config.yaml
vocab_size: 8192
positions: "rope"
rope_theta: 10000.0
rope_fraction: 1.0
beta2: 0.95
schedule: "wsd"
decay_shape: "linear"
train_tokens: 900600000
MLP neurons of a small language model. Each row is named by its layer, matrix (gate and up: input weights; down: output weights) and neuron, and shows model dimensions 48-303. Each number is 500 + 40 x the weight over its row's rms, rounded and kept within 0 to 999. Numbers have three digits each. A neuron's up and down rows have the sign that makes its largest values positive.
After each neuron's rows, "fires on" lists the tokens most often at its 100 highest values on Wikipedia text that the model never trained on. A number after a token or word is its count.

L7.gate515:471522507520503482552490503460505458522461494549516562539497508476491458519538462515503505599541582511485519450463514576470505432512538454507499531464407518558475518459520535580549498493478439514494467480584486488465553548504497514500510437487498497480470475525549452491456484513491530558517540450556513433476550499563547612588456566453472469475446463518494549455428487567479490481552561475460437489504515473541479498529562513460498500496423497501541541504468455513503499536497504445506493381476505510522519478517476474529525480517451500498468474534517566475517555513500479501459453495544485584464488445541394464536438500494565611470466554447534511510480486563478509592471502540464569536494535537459473539513547496494517571517456488549476436375524459565571551424403460
L7.up515:471473545540533443528516518503543458477508469467525491481418548463548441523558535505470512515438535515475499520497469487531479496509528573508480523550467476520490507460502479534490507555425476522522511522474496544454493403539463514505514497502513494472528466467517494438600572441542501481414441450440481564430444474461505551503503460484515567467474492486500478465495471421518544568465593468458463526568491438473526495465508513523522508544490474506508528504538461463472448498548512486452489418561516422521516550482469559529521513453560491527443504507538545518499534443567438558484477581556523508496500512466422439545465567542451507463542561463463505480539524526486452524530439480412487450448479502492518554488518499478558579512554529497400529495518478463464528438499494
L7.down515:473511506465538559477495450457484503543508529462438541361477452489461559451529492473533474434532437464471503464517532487441466435559495503488493475485513528475542532664519519531532471473497527437440507573490402540496484555492545446485538455480510474576495470498464559520501471544384484446570469532522575475570528489483578486526467524480483367520539509521546516469482522479506525484514447518527560541504529492551488526534506506450532524469501497484465473509486527528462532471456452528511494526487436550519442515499507484550547553527543524541463485470481524546519528534408533501423562452548510501486506483564558517467531509484426485502453525523507529463572539566522496461453437436541500518479511512500491473472512513527497477505417537544503443512504474501467526496469521
fires on: " of" 25, "d" 17, " for" 5, "g" 4, "ed" 4

L2.gate587:502462480479460481506591423492500480560490562439524552482507496516471509531498510482482524463547560468463442516511465481541493507513602511538513556531507519504500537511513519429510493466481481515479440573498502516476496444552462500525547484503498569464612529510515490509524581479519449522424463484469405479502516518572565511519446517439513481453526497515526470531475475496490474434524552495528533429558462464418525526422546473613442490492478504661498486426461516467458476440534576430477526442504529522536518479522430488489539446505501513497522513489538546495563555514485527506494515453552505498481482550376488535480537519509543516516411543471536495526502540534534508472482477518478485469485509465559443511493540479508456507496467479528521476488501492500483458515469511
L2.up587:468511470463488451530540439497432466475496503470525554464496471469528486540520440453513482418440459539466538527487520581512423513527481519503499513498523503448488537464485520508536490456506533446574429495444466586466571467512532509571571491470540608461458515438456470463560585561508536448492512503502423522472461525514505565511505473497455467451460445507522476516517446487453542445487525458498507523516511524459455531525558433556506492456546523550438538521531525492479506440553479460499617478543565486474453427496537542532550518505478565563516518548464531533451579426510461540527569430533491544460534497433431551568511546488462486500459573478544460482499537470515549508519550453550473465477527476447503489522549489529497571481464486550473478471491476473476436476493472
L2.down587:466464457517490493468404487432585508417532494503511481449502530446560490482569526545485497506528487524581558524454493502431507484415408520456468437463463492478451442532505495556463567540497517520501513383526551508538484570459551472525533566473549498504385478497532540482496461532524523538545475533495505467533489494396448489450542458558430502499453477490467550509589503506503513453510486549483470534552484567585471479520514522409488489477516522393506451558516577555543485522515485542505451539557527526420541485477479507514476564507538527531504508492459524468460445474505449517464474523479510498502470492582519509525491499523498519501514443538472509507473488510525554480529497490531537512508510432496500462521508483602482505532564512555500406510554483518535535498522508
fires on: ":" 24, " :" 12, " but" 7, " •" 7, " |" 7, " launched" 6

L7.gate782:509508512462535481534554481410520490511485542484478461484443443511451482607527460534539476552542530578514510568432474493523509529490461435435526503496442508499485505463574522449521452470459528491513494525477481497518493561465503509441570470531521414521460459459425532495465532458512420511495457489440459483537463506538496475506495548502487470530567467538462411523418588515447539408547496437483463510512474484378518532494544557545480515439594484522436476468575508491486458489458501422470432453502480468496541441477519519484498573485417465542560497574450519546453525534503571495526505472444485551455446505461507524490514613524567503527470564475454444524471508465436438465501531579557529429444443506520507465431560475521500505487461526416497468502527521529549509445505508
L7.up782:513419494510537483482595458508531511489520532543471448478514475459518575456568422516517545503433543500492452523493560553466470476516494438536487525417504530533562500502543520493541451480470501550495571442484436512464540554494540478426465475529487531524489456437475515441494513538495471595453496543482548492511469556542436501492513502444480533529443495520489463480460524538481568499516488446459475490548568531497509519478561558464495497505543529536525507481608501425512478425502527558444469503489508509475503505457534502469533444451472522526448537579504529568504564501581518529542467489531468530531526530545525566521562466516515493471438437474440462540485458497402491514510539519534505481445516482507479535505576533534495499432487440439478434476557562480504451503460426
L7.down782:481483491521526503529564471438528472555515510522505507304514442464528526580539396552487471456524498495536500578475500543520537410469468513500503513485412471431453478633457505522498540524503514489487510540514494510496434495503516476491524494632543483482500458523513569506499530496515465508502417572496523495570483566461526469472485515503477501511536442493502473491579518526555531477450531521534493560510522536563520519538477540520527544453554493503534496510457508502443463495498489501516463532517465473424540487461522456498484521464473522547485572489527484534502508483568448506544553475520450531491472537463500466494574558552439431516450479470513541510463427568509483553507498461438559485496462580454524487564488465462491459564495468462445510443523490497496556525471520
fires on: "." 39, " \"" 37, ":" 9

L2.gate535:494482550472514419505506537480499512534489479458491485475531551486459481453450572630512482538572443565541505470481518497483493502504520435489505500443455576530526489479508474521514459547530488519521559468481523447548506520443514485492476530465493465575579477489541522546477513521405536459473486472599512441503564512511539580505442480537570530550513503448495417496531528511507494509465541517560512500503425545469507513456428468429490476497514420584527488568514475484486500508495534504454553448509452465513486496513435508446544430514528513448353482477502501544486445477443474538376466499535456515521474497449567463476465532470487529491467514414562473475471477544489484467460502517436439467456488502531523559465539527555464435511447489532585527529446517494563534469485554
L2.up535:500577542545550550539448498527489463497507529618470516460491578504512449516561439533566522450459471541505546538453497494393507557533542494519554570570508486479548408431535517455501462502517535515564481523494592512519478602513523483509574420466540481533448551442495467501469492537520509544500457507415535505437529460569502499490542458395494511490479486550487499566508506542549543477514483461511499504516507410485529497500527504546429504520475478543479522481408454483520509571602490508492520448533437513508519500550487527442510494523535521475554488528438533477461406476499478487480508581530482560458401511467482521508527478487498451532449448419522480509537428493495452536498570562416585466470503483427441492556500514479483531532504494485520549489458491471461440527490553
L2.down535:421535571478505425581459529496492488502475479584497467527507539524548490467541463554478531477495550534478467537456551604435519483489474504470588489491525542511487524581506535400575508530519514546489521532432540428468511610529478506531504488580490455539482465460486471473567491506455467487496472498531479529466585565508591521535553456416565559562502474529457497587490491512530563532479535516576519502465469468471501496465468547502529540488478528492507566534475502514484544507545486542504556442490537478493558539529451515437495557492538518531489540487480445527535463492581421506493470577523507489501490521525478463428463465529439484499476452408533525501602505507542483509425510496490505507489550471507440536518535544498443455523453527464482529479480465536509423456558526
fires on: "." 98

L4.gate323:554519449551410440493576481467502547594477524541538416520476409512431558449552471509543618452515544459482498514531503564545472477443521516495488534453495458491487529454428502533475464547484573474560571453525511458443518535527594512476510455517570481411428498520443538550510503521549522537496452438525491428487526455559487549463453478505480468596508568418437512559528486469560544539549539486541523469530434496469460570478499463525558551515478520537537494548497544467505409504507512555499475478447489491546516520451445582523555499583460538426528433511538499470472509521501522500517491439497532451501496558499504611528439483445517505514500491484482524531512534493543514537550505516508544489521594506507448460562529555463464559540537460580473486446524514440441507574493399
L4.up323:467523517482548519519525535484548509526501434492541489518552471508423527434452508371567532463428532509419476431479499504514477466420558478448439498514491531501499559454445516526525492544501584471538476550541535429545500513517511487562501504552494456516489501534503531527513494542535513498563534488535517502501489534508525528460581465503483503615470511415444496536542521442437518580551560515478471443448466501482551466477479513470572554494534457463567497483542510526481472487493446514497449585458559379486502509498436544486480449552562509541511476469505487437487528496412539518529520500448500447529568509506510508565465518538499448488511456524479524508519476471567521516526527475429499558485547481511481449512502538462478501502513475536521503540468472476565547538530494
L4.down323:410484481450531549524492510542497502448551531525498546455538605504488504594472522459522471494465417516494542448481505435569472501537526526462504500522481544568533470401504501505606459524500463545502457502553509497554474475581511456522491558549424495548511579514574518519504498497495507404506471485513550562529476466416517476477545483512492546522477490482459512572445490530455434533473478449472444507565529478478517506466492529474500548409549489472583489470521519585513550421478457517402463550462455470498515516532551480576420518483478485535480562547492494568543519446517485546459499577532542536406541490552498467506549481442482444514537491520494411487493527617521486458493538525543524526503476519494556474426485527503476411501455525494496503496539451497531444465513534
fires on: "s" 52, "es" 9, "r" 5, "ers" 4, "rs" 4

L7.gate750:534563497478490544429441499492443502446496478436544530559444501485471555490495486513487483517505501514569490486514564535539569506416455544517487506427448438619507490484524492479511506473505514527471536504441486554587513550584506510484522402557536539542508536503479547493487468524543450633451484469463506531458584503458513502562446514527528455486507488465498461489514515572514590570549566507502473485486481532456501549533473427493549485547457581523461589454437499509556533528431506497541491500453524473470499506497532474513482567519434501485462531418491499499506476472456463440495504461525441531468518447493478508493450565555429489452460582471449485486476511522509448539520509507585544502434507513443516420513513488538479474488504558546400438442489523495491505493498445
L7.up750:410526493513515517533496490413501536491523453546547566373544484455492520520441516496467499433528574535487572543489439514487553499486476496503421469498563431478552451511519521508511444471517491443520440567542473483428492540530492535519540456555503480498454517563425512487522480501550508429455526526509551553555504468442494468482483460545517501483478498433522449492499571511475462486517503462465427477487498583478557499476543487464496579521529500597397489497530574525498493451544498450499471534461495514502447537472577414496477481444471489472536499422497551445460479484533504465482563502528484568474560445484538538402466509543571520536508517557474449558474584491511513468559535541406591529446416534476523475475458492528468408536534484540463544500448502540475482542522517
L7.down750:567475521463500499467502508449519539500496510487535526510585500465541481517479475516477487458501471507461418495501552419465565501456476550544576501538506530529539528541507468437476571513475497478519525467465497436443529535398508517469468447485525435488496495487540463464516431417582536504453502548508498462557561489458478510448550560425492483474496501525560494514537573499493494581510532549457492442492508449456562534424470495489459482517509544476465539536501488523487565487592477473401483389480408469489543568553478491502542504459413476535567510478541523497455517507526508585491473441471543467477550459507522481499483416473442500568563449518477424476470556466467451490494524456444550504519535586487581424494449459464498548486478512454425441508508463466493528414512536
fires on: "s" 30, "c" 20, "g" 9, "z" 9, "n" 8

L7.gate682:514497495536525510505493479543543497490491482457439533564443516406487484521510487545499534590612531522526520428511456529548486502505498543419512487551470480594466535483528472501521530505570493471476422448520416508568483429447510516492463475535461499509558557547489525457474465594460460460598422525554458468499545494453417544564412563558505447452527596492499572499406476539470519448525514552450514428569479443549494554519520502482523443516533490588443558528546536467494556562465506555477484519479395506424456521528506513422536526542444496509478455441489501505514466467550524507512464498512517523517521449423472495419495534446443562523462480519578524463496449418575581528482493512474510561514462509522536449514449555426472497453478538469543540434501508485507495480498480
L7.up682:523473602491565476484526531497480540508497538526487520412391503527512504477501511478444534564489546492504426504433515528449525490632584499531558576485431473491454521502510529534509499502533455469490444494487425538529495446495460556475455505440432494482398553501465526483495575508547537510509506444549591456532421623465523577476462541501526503448518529471515473480451496512551525480507520529486504493560495501593476448428527503483549595437480560473463500491533494458459536455538516495515512450461498504548491514459561456483503484463446474490496435510545495534527500512429508537464536479484424506473510481523464522479441533450498606496452547484577467504528516514494498485443527547493500499471459559576499478500424463507422550541416461497463491479565581521439534476525549
L7.down682:485528438486529540503565556493495546536524491488523543541475506400513467494547509493498460527553542498516510461535604491556518504405485469436508527592561504517464529481589531501506562569504524408500465508445548475500508448477503495427553509496538517575460576522488495456435447506504551438583458624565467458498468494509552503549444457493512504496511506485440440484508450492473503534509537572513448447494534476535486517449475484445514544514607468551520499490502514510447562461423413537507519549448451467507506441483549538538583526482590488510507484458561583484444556489502534547469543433468465517508511546483455555580555511503470384541515486521550508512506506534540568505503481531502514519478463514526524451451496557508441565495471525458584522451486535464382479475468521
fires on: "\n\n" 32, " (" 26, "," 13, ")" 11, " or" 5, ";" 4

L7.gate370:480466460503444534571537533506439560485583490460572522501503516501468456453523483544438506528527528430508557510578558438446483437497553480424525491515478503513450421477479533592489456458487554494530473554480540501542497512457464521463467465456495520534548542491533539524498483444521408521492483490521445511454442523544526465464449524509498505472577593455435492441480472563532437537500463521543498398438488450497545450500490549566493512527606507532439475506506475467510491562584563471519470514500515502410533573509496545451453527484396570461435416523498453496529501521497453525531524545487531436543481584495535502474495534496535466507510518527511548545464463476513507605532527557524497508475459490555531456484487515526472492499521562543429481487458498515492574532465515
L7.up370:443478486492449498489489609537448544471591444488568569510465578465495496450438476432401456501488480514488536538514512488506495467472527511465492529507516543490521517512520490564496482528461554549513464522454558467546481535465421488475446530490435507516508484524531536564491460454512458515420535487529476544504543513529532540460531514494565542427505540526494470480469449546459495500479468438559532500490423462474561421520474570544477575467542453500482509570499445508520593540598589485501433500542508514478516504520513520527485507507541492511439456468509499487515477548485447537465513475487528480471437493448521487490480556502451483490513455419426516432476480467505520585493482550458454530490417464469477508464440481515528533509449464478471492469449473509565500538507525
L7.down370:511540524550501493488444516514481484476451477492480472440563495567460560437503457546508544534515495473508439520527446580484497517504451519488493542486575506490518551624594381492470507532424467528518484496513585447520580445584506458486467477552445509441495490478497481480488460543452506480479430479530459431526560513491497502532575448461489507524585482448458500516518487497523525457460486454414443536487491481510529461485467517552542490504406491449555484476466568517506433550558541422552441494400481553518449574437463455533507485482542449511416543537556522497535505419546506536525501471465462531543551442519489480546478501490471500515516530526521490482499485574520465491506470544487527451509483525520500491547548498462505482477478499451520525453528449451525533487494473
fires on: "," 47, "ron" 5

L7.gate874:525497462434480546538593470478548447501501548518451454468441497521467465510451535465474547524455521543518528512467451500500579446501470474543543439448514462533522502479542523513483531432503463476408461542536481512492516527457503497424498524451529527535547514521498536482523485401530457507455505466480492507476531519540470440520474543527539477425500505499535515485501526533462510444434530573452477507531515489517508494544471450531459502398549533487471439462468463483540510531497560443507533515539453516480500544475487423474508451546491504521475485503535470516476548544506496483572512491494545464490529526441502549518424486502491499424440519508505494516512459553503550480471477523479505452495460548545426427414496491526462531531512532559492507452468459552457523543467543
L7.up874:476486556506518475455548560482492476445576459447549540470475438549517515539502491484554484497513515510478517554476470520485534524522476515491506487405514511524476530568482525543403487483496566462507503517451512550462547518536479475398492529432572546473438410514520437514565474523501434518432458528461524476588478552472536490495506482428568470435557598501539500490491561537459520441553516505505520546537534446505529554448482537462543560455526505533432542554530533482504521496499459519472555496531516500446461526422449480533544502492511484521484527545500532566490577535566416522490480492559427577494452591424536512523479491481504506429485541554447457482445557469542474524550521567415568566545473520447473436474469535501490556459475463543486457412485479466434590526473482
L7.down874:516533547555499491476495535477527491549511521475534487368476511538499495508470457529547528474512508487508501515546513460529455523536512512518495571486501494554507492637537451482555548441447448468546498480501525501457464473556423543474468452487540460505535473466483589535525510482474555483459441465515491481521530563526574529507507552561536532552551481499449485444532500515529418502514498567458509550548438502533489535461534499515496529424483523540450488463445464509502423547503502528531528415469477430482528476576484513522466508457472472496474523521443435525538513454493445505498482494484556492499499548538430506498458516484491535516515501476446500502500484482524489486602455498466498520549495531512516543414531445532545503445514509428503522553546493477483537475474484
fires on: "," 52, "\n" 21, "." 12, " |" 7

L4.gate154:531528532501511483524513550520434509521506504493610494499521488539458478477528529462518564489497436456433495530506571481525535512539477467526474570474447466526523486530488523473505479504511516417443543536515424500445461442573498538430481477486520509498494542496474532487531561485483537542486534466537528471572532533553534484553404490479518567482477498504463442510465500506476501522515481453482388465452519422470460460466482531492450557482432489579456493547450475533478503468525541520473540532462515561592555464435442479436534537437443519514546503505502517524508529470524482501465503456526518535491466512473486501469505524459544540528454524459575559485484519508525514500553521587470514485485516509469476484552521489524450532469482492423519481540553519456443514551541487
L4.up154:446497569503508441497553440488520463459505553546520518490508533455505504470547446512539561508490535496506476576435552468468583480551487461521499592497490513486499547555524477597522482412466546531465543495449421528399461551525432561488587491547566545516507506553454502490515594465551545523516550577477603502470509543508506506463449546551513480587486407478547495503444501504487588465509466493563481483510527484416412485501532497490541453441454513483498427417564491565480468437512503463456557568516553534533484483486544458461473474472459525503574550575522497523544577461473423465473491500504551551561474472534566527543506443474523519495476508491489515413419461493431469468514479535553472497533532492508541506498524583502460497537498527435407501398477560524564519512495474
L4.down154:438569535477497534440425454555478442558468509385466542512504578534426510470545484453499519485560491539567551526528529494517457435513466541403527434505512498519467462477532485489463453423537507488493506468492510494465463485504502491419581538567517512464497452450504544536549524532503580507446423500528504529512486542496512491512478524513459451481482547535414384469533467550505481477466466441491478463501516539568475573523446553504515552490508562552465465535448493500502554422477464518417480509508459500529486535533529457497536542519476519528518469485491465575436420466513505463492504533510508460414463525521539505562482515558416544505449569537576472468487610572524538506553555567542399556459533503443541494565469510511530484579490513530513490492517486536434446474539458
fires on: "," 49, " |" 23, "." 16

L2.gate519:592491530540517577549486483506532423461573525540523488486521549427462541529508548597525469466559445511571558483458476513449547527479518496576525428432476483550507475462468514486562482567542490542558536513582436476541425562538471514474547484497479457538492518551532466547516554557525526543467458504546485528520522503605485481538530557533478468531463529494526484474570592561566483484490604476556549485559438555474492487557443509478437514480486474489561442499442391418502476492514591495469501528516450489467525477550434490456497519476459525465496510462555433516522446495508490475437525485540525535433525513440517479538561509476457497463473480550617528474499471544495466490568498559484499497515527483505509502496492472542489478489543534482525562469511524544572489547438579
L2.up519:519496594498580508501522458491473448487533503539510533451508552458533506494472497470464490455525511547605523508529425443505557619545511451541456468440476476525540490474509514491511492512509443578544584563545505522534498579479533557524440431526487427549438570495515488564540520566523583551569421549530551554542541503531490482498503510501571506520445504488454498466496573548489486505501519425578475466547445489496479551556426504434484425474486463437564480472479490472505490456574523421491475555496485448471552467569489542513500509461448558519471518483568496494503443462445505518458517476494493547485551577455568463502509566442406490444503528539604508502532508525470503498492488543456446540539536478447508510519445480548467544539538482432544522484484553501511524527494569
L2.down519:501555570445445477514444513488482514524492494534462497430487502581457489489502471501477519460483565483523473499450492450526477509586506505427460520531515501512507513616470536506518498459551472567532522545420539482481507534474569537528383490483490449465501478517513477479490428475523459531539465448588571561535521516433565520507498466515577553557526488525444505511473503527468496526517446478425488518462545477564451528443408526468538492484504517461435547491498523497490533442554525519496536540492607524532470529529474553508522581539499527528495597516416492522457501481550467533535472538479517470489553453520481492408411465496486485542510461459496578470475535441538508490524499490490507538461527505462505429476477506517453481538537519521449464546468511543496497450536474
fires on: "." 77, "ed" 5, " 18" 5

L4.gate808:513540502433466516435529470497501442538566515468505466494530477557511463526552528502452522448520600517502474459513527427424462432439501505480506548441524535508534468425548394513525491509528404461546541506534505444529578511430529517500525506430465537476506518533509488486533526521486532513457501448573474416465496524548512521501576517500479431493486518476517528482490555514533471414554497531454422439469503545508421516542486542532559482487470529565519476502564577413483487487519541498431487393464493533507468507537510480451498519518469518497446473542460449475507562510496472522489456499593526469468452523448423535477521542520550514486480423514480502473487543516511491537479565555501562555521532545511475526475451486531459508461483494477413431496542571540450584558512500
L4.up808:519443460490510473548548460475464487486458460490529449486539499513448474507487517454519491512470514513479475421444513483569459440498489521519528512520479472500521570449467460500406566568455503388500550493555528491520447495519522453577522511495512468486414515531461530441453541435523451448532534472570481476463434510476534541517526468385460549441428458450460524507521461519449521526529559516448500508478515543511469538497485456538552498507454501494433533509572564488510442453466445511479489472483541470433542459488505468471499423516466517478476464509471554484479524548519441522523524474571539519532514562520434501520497468508511447503536465517469497447494585500515543521478485512434444525461474473539480522496498524434485495449534515602469450533534462510405488513511519
L4.down808:489445528543518452467532540574465468482530520523427464553488494489478501517428521408538461533525552499526468511465466454482496538539546436559519480544563488512589501405490549501431479478447435483406458539476517553538484529435437508423474489478466484545526513520478460537520457502511559522437513499439401426469493467470520473428501500434467502534440440495480429492524528494466534467524463468552528507510497499563503482509528521483453560472481474579494523539494555451501498614501461500457518527524438550538503511476481472577545512548541480507434568502547444448529453464507471486493516497505490542547420561489462488479534500534478503532468499500526513521526525412452586525484499512538459531473390493429484510597560444552465511514462507544534463465435511582531512474446499
fires on: "s" 35, "es" 10, "ies" 5, "ates" 4, " works" 4

L4.gate280:539495497582481538517483496482499490438540516490518492499457485484512454494530551537499451457548456475502488507463472451393507501477513524529499521446548518532491382442540507521553444485546446548538461486520460425526442483535483508540506479478473497495474510440535519554439546574454478543471504465505441559454569415498440498463521516551484511457453446471503457508444554567560534483482544444553499463516508474500467516448469532516466485556439447603501480452456515451497562514510556509543525502474513522490535499518454440422526521547550491398472428492506524487626507493491529504481448513521434467517457487458452492477488425521508533503425484491489450580500478560529525468464453477471532425523476491503541500542569525545480493554502514452460549445508475546490494468482451
L4.up280:477556521522513592540500493409480488516524490510464506485540551512466499487503495502495493560531472518534498500411432480459526472546503483476501571504548502448487532509469487460458494514571482504538472539477443535469504548525527567532450445516507445470466516536535546496508461517513492540454475513480555508538468472470447551476428461453455488504502558482453445476438524499579452533501422436548441524495496458510543527478418553496442502517497477490431543544498510470460556497521510557534482473466480486500411435461499541458515525546456554506488515557443508439532493504434484457518497471539492507392479475482450476491537480455481498486516485514422534504556517582463503531410518524485479547527514526459462457505513506591504502442439561443498532515522488510527467451553498
L4.down280:479475460472521468519484503534471496535495454459524472399554493469517525516526410515476506568486556536495532588514555546445432577574420487483557510533517540532501548586500430502466454527465483491450500480465545486484548486571482495508477550462506486547465507491442491399550461453482459433461503476509502456532486502492519473588475476389469505478561436458474555441515439542500517473535528496419499515479458511516463501492506521485502511485457469423533488437511519537452550455537503494531454558535444466488452490446524492545557557437458491556502503522504478439473536523519477499526513452519534513481534447516487553509483506477515483473528493462577553527508407475477535537444496520575499513516467533513477552571404492508528445521545492508453545543524520531441531518528461
fires on: "." 44, " as" 32, "ğ" 4

L4.gate603:505508490561426465550568505529445448542541464503481446494487415471488501481471466528479544461438526482524521461442518458445500405506503377567519521523504493510545451493511438546538525537516554388506582543631386554483469444495504524546527527432486530467506515476444519510489472499507449520456464395568513480503443467530557437462466490437507493492414453452542517547524482497468460471557495528453484475499484512563508573474503446568519518513493545542554419467499521496492477526516513480417616432462505492478472482409476549475506521496517482434532485504525468564556511475516527509525491469499522432499516548450447510466483453505490567531532493555461549489477517558561465499499467491473530472476511526593508527461540507526534441463512481437436457485609499489454542537506533
L4.up603:470544586524494484458481476490520454538526518471586433533497460505497509519490520471452417539431515529543493452515542483436522438462504482508482515455574395508536479455531458494479453411519474470533402509589495550453510552497476539510519490494548502472395567487562523499542511490503439562516431487546558479551555561505538460468492543524501468472469504547561454511504476545458484419549505472475480440505498545492516495520526457536529537498495492544461484511432571498496495481563463449503555438525526477416504525483552549480518540464472498537473488501445536507457516392589527521509470474464453436424473568424499541492483437568511533481531511520587483480506494506546499522524515621471585521456534535535451496543559459482482489513531502456452478559536530535556626506477529
L4.down603:545519526518520426447450500460535461522493517473431573482514540542480485544487505463499479423478543566553502501444525438413454524446481345550507477517512521526494521566479551492459479490518447493454584470450511550483492526463571476465514503490525506513444492543429447478492551544477545523451468497524457454471497435517562493496552482483545453469516457471465470533549480500538476500507437547569461462488488508590490478521519471503524500508473473456556462501472515428502580527542521514542526417499466560503516517455519652536517488520518493518508535473467407489525568386516473500490497478504501502420487489487464504482509521582518549486424514498496494529524527535514586519423523489587574493487523501485487533493505432525532570573475447583468541454502489453506564383437485
fires on: "s" 36, " works" 5, "ides" 4, " leaves" 4, "es" 4, " is" 4

L4.gate911:508426416494487544487570473503514471490462468441534490563417501498468514506483494494461425466489508470499464525499587506509465505547517561612429438449494459497508487459496517501465475467569440533500547510521551494565477571454501493478483565448529501490516588447499526498546523533532511514519505497505531505497535469518488514486513457554465484511530481467511460500459491484553546534445543493515454456502482461429467543409423470561414507520457517512510435479518502543525497421493513515442471514520599557521583481513485446496495539498532448419502497497486516505516591558489440537459532468496508506531441551486522574526445536408424479538539525445481508576469482519493462490509503485499497517482519469503510504483438509482467411530418562533496452498542517543579557515515486
L4.up911:431448496517508501493527518416529525447430508457574494538520490516535455507538528448571456476469446560462448474497508475551425473446458511544516549548509522530543535504471508498483534488407515462504578577482493517463541501512395511490523478544485459525471471453477533504564510492568426422544480449458484489524460464505510468503477491505488483476435435440524576534421456501533596457544623446469561522520520554528564506399563388499460548579495479507490528485531544520542502471451469436459520495463543519479534482455502490469512470440455513451547467528483562467532476505513450540526427498423522536513479510491513490566467466461502547465460484479501534521458537513476589489449523531488492494459491498482490501509476452542502468531458448537541491558488479465467392457523539
L4.down911:505556586597595485450416509452558547494563489471507513453530491517512533452503518563467530571489463494450575504552477443509523449499580485402450458514465496466465532515532508438517528578463542513494482472536467521504500507505505501549434457492409512460559554495512496470474477472479545508473476511506566471508503500520449522432490510491518443530480588610517423407568527568519435471480458510474532565544479469566449537524466537467535440465452495434513512507476512478512495483596555497602474511502502453447443532500488470517442524508521491508505483444519530494531481436506554438490516456483502451483475494539500515512483489545538505503473493528532505483574451521535571429496543552525477510491436530526527511436458501488463551491513453473543537522544468506457504519500571
fires on: "s" 36, " players" 9, "es" 6, " stars" 6, " bands" 5

L7.gate896:480539444517541450593537485536489397478520562458502457524445469480511536559501493487415558542567461451569487474451530506443534444494605533512526579589523486531437495477568500533464506483481463496475480548445426469484489542485526550502517530523503498469494522509474517509476420591505590458478485495493500479573502437486470509540476579546564474443506465472478556552411527510541529392476511487437468489499499570482502566489528524560517490490452527462529520473487517507474473555489481482544471510407511556479491451527437527477537499491429548465505505472532567509589524474466458514524464479512484545519528464422459560468494592541525497539554450504477462491531484523504438513492543603467530570578521503459484505495543486467479478459421559511491550550531497530496543484438506
L7.up896:503525514404568562535480545421482459437520450478509509479530504432542496438521511486540472496511530567516504424505510498444536452560577503483481498515521555538451612481494541497553574489552482539516471523421452517562487425502495477548494444498567482507515463539559555420497523540570447488534501424483457459480538543500503475576516500517490493439514561424502538437490417451480450473463468552531529443538471515463506458476510526469512559524454448497516482545469578431507447587493585508544507587537470437556478558469501557469553483539514472546459458526507570522435451489560486466490534498475440571554504513484467496518429552419508553480515510593522463518468451509544499467483484530486558489472517523428452542519454465463460524463550497501484534504461460471581462537472525
L7.down896:529539548514472584515521529567495438488486499523410509552509552559460526488515462543401479541548457449501448449560444499444518511502451513540471543522496448446457526476475486531479523492454505460440483488507435469450537511436572548475559469520420520471499471474497466512538488507458495447451518486474595516558417533485497487544406573518543485479546436500483515537466557596489539472510499508438511483596509465559478484479496431527527467518496467479523528440458529492503537451451480538500519429510508486454508493588518452593500498427467543526524466469529515552567549494414490488461485507547530448458488486530503553492517438560515466476464440457484507557513542482495475546448502484507464493551549501399550475468435574516535547414440468435547543469488560505423468424503501
fires on: " of" 33, " (" 21, " =" 4

L4.gate903:554484472562498492532481520513460477495548496497546543535529462547489584456482562408531518453498505545474478534468551533488545454512475525459534587521504507465482442526508549547502460515473539484481538503513393533494534511469412532457518424481535620523536561471403516463463524400495548505501536487488536442520532525498520535581438529481513549569487521441507549434494477477495500559460461467476435491498506463499512483508418484510515496470428512477443507497591545482559501419495494491447453444502554474475457442444502501483563540438489507468479455490518544527557531500495478527474491552549592519402514502478536540554489466507504453457471476551470547491543479588503507584518483524488443541524530456486485459538534511430530560469510458486451513524537490475505599478509454
L4.up903:508508522470471533544521518469525494442524601466477562430511461517481469473478567511472513481518466449505441581492550454523479460520514567493499454524462478492517506506472474602489547442488473480461460466535519524531444474480522475426490463463526479413513486540526501463468495517496424449482495503526500429512476617471585480549500504530566480482491509478556519515405461460522448505538573514524510490478574512539470482409553457575479525454449521477424477424531457493478503513482483477461541517535460576403531527511464506477544421452542450449504488527467580519526554476477442505548496528461455571553546512531553524475526531416543546449548587498577472455490497503480566466567525510516507492503476463539502521507457483446553436436464474485517529437479518542484457506502536
L4.down903:574521512557493458507452519524431556542525501500542521434557541561503565480545561526465521476542498487424500588417533454415576456460478534488602491457539514481469480539585533599471506508486535507545523484536449581452514534482473521413547499460494602497524559423417551509507506523431476486493525533478506504501501528472565545522473473469471545498424474467524445491560468488451481476446513435495397502410491532487482507514494538480530488486504589497457493500525581487569497488510588488494454500569488561501511502536464530459476539533493506557475476456489544570494498493540494454462589462456552511474578491543544392548486460536497483547466512570496495481544522599537552497492466510524447518508542470512514474536516518427558520539548466461515501518552560526429475564404490
fires on: "," 100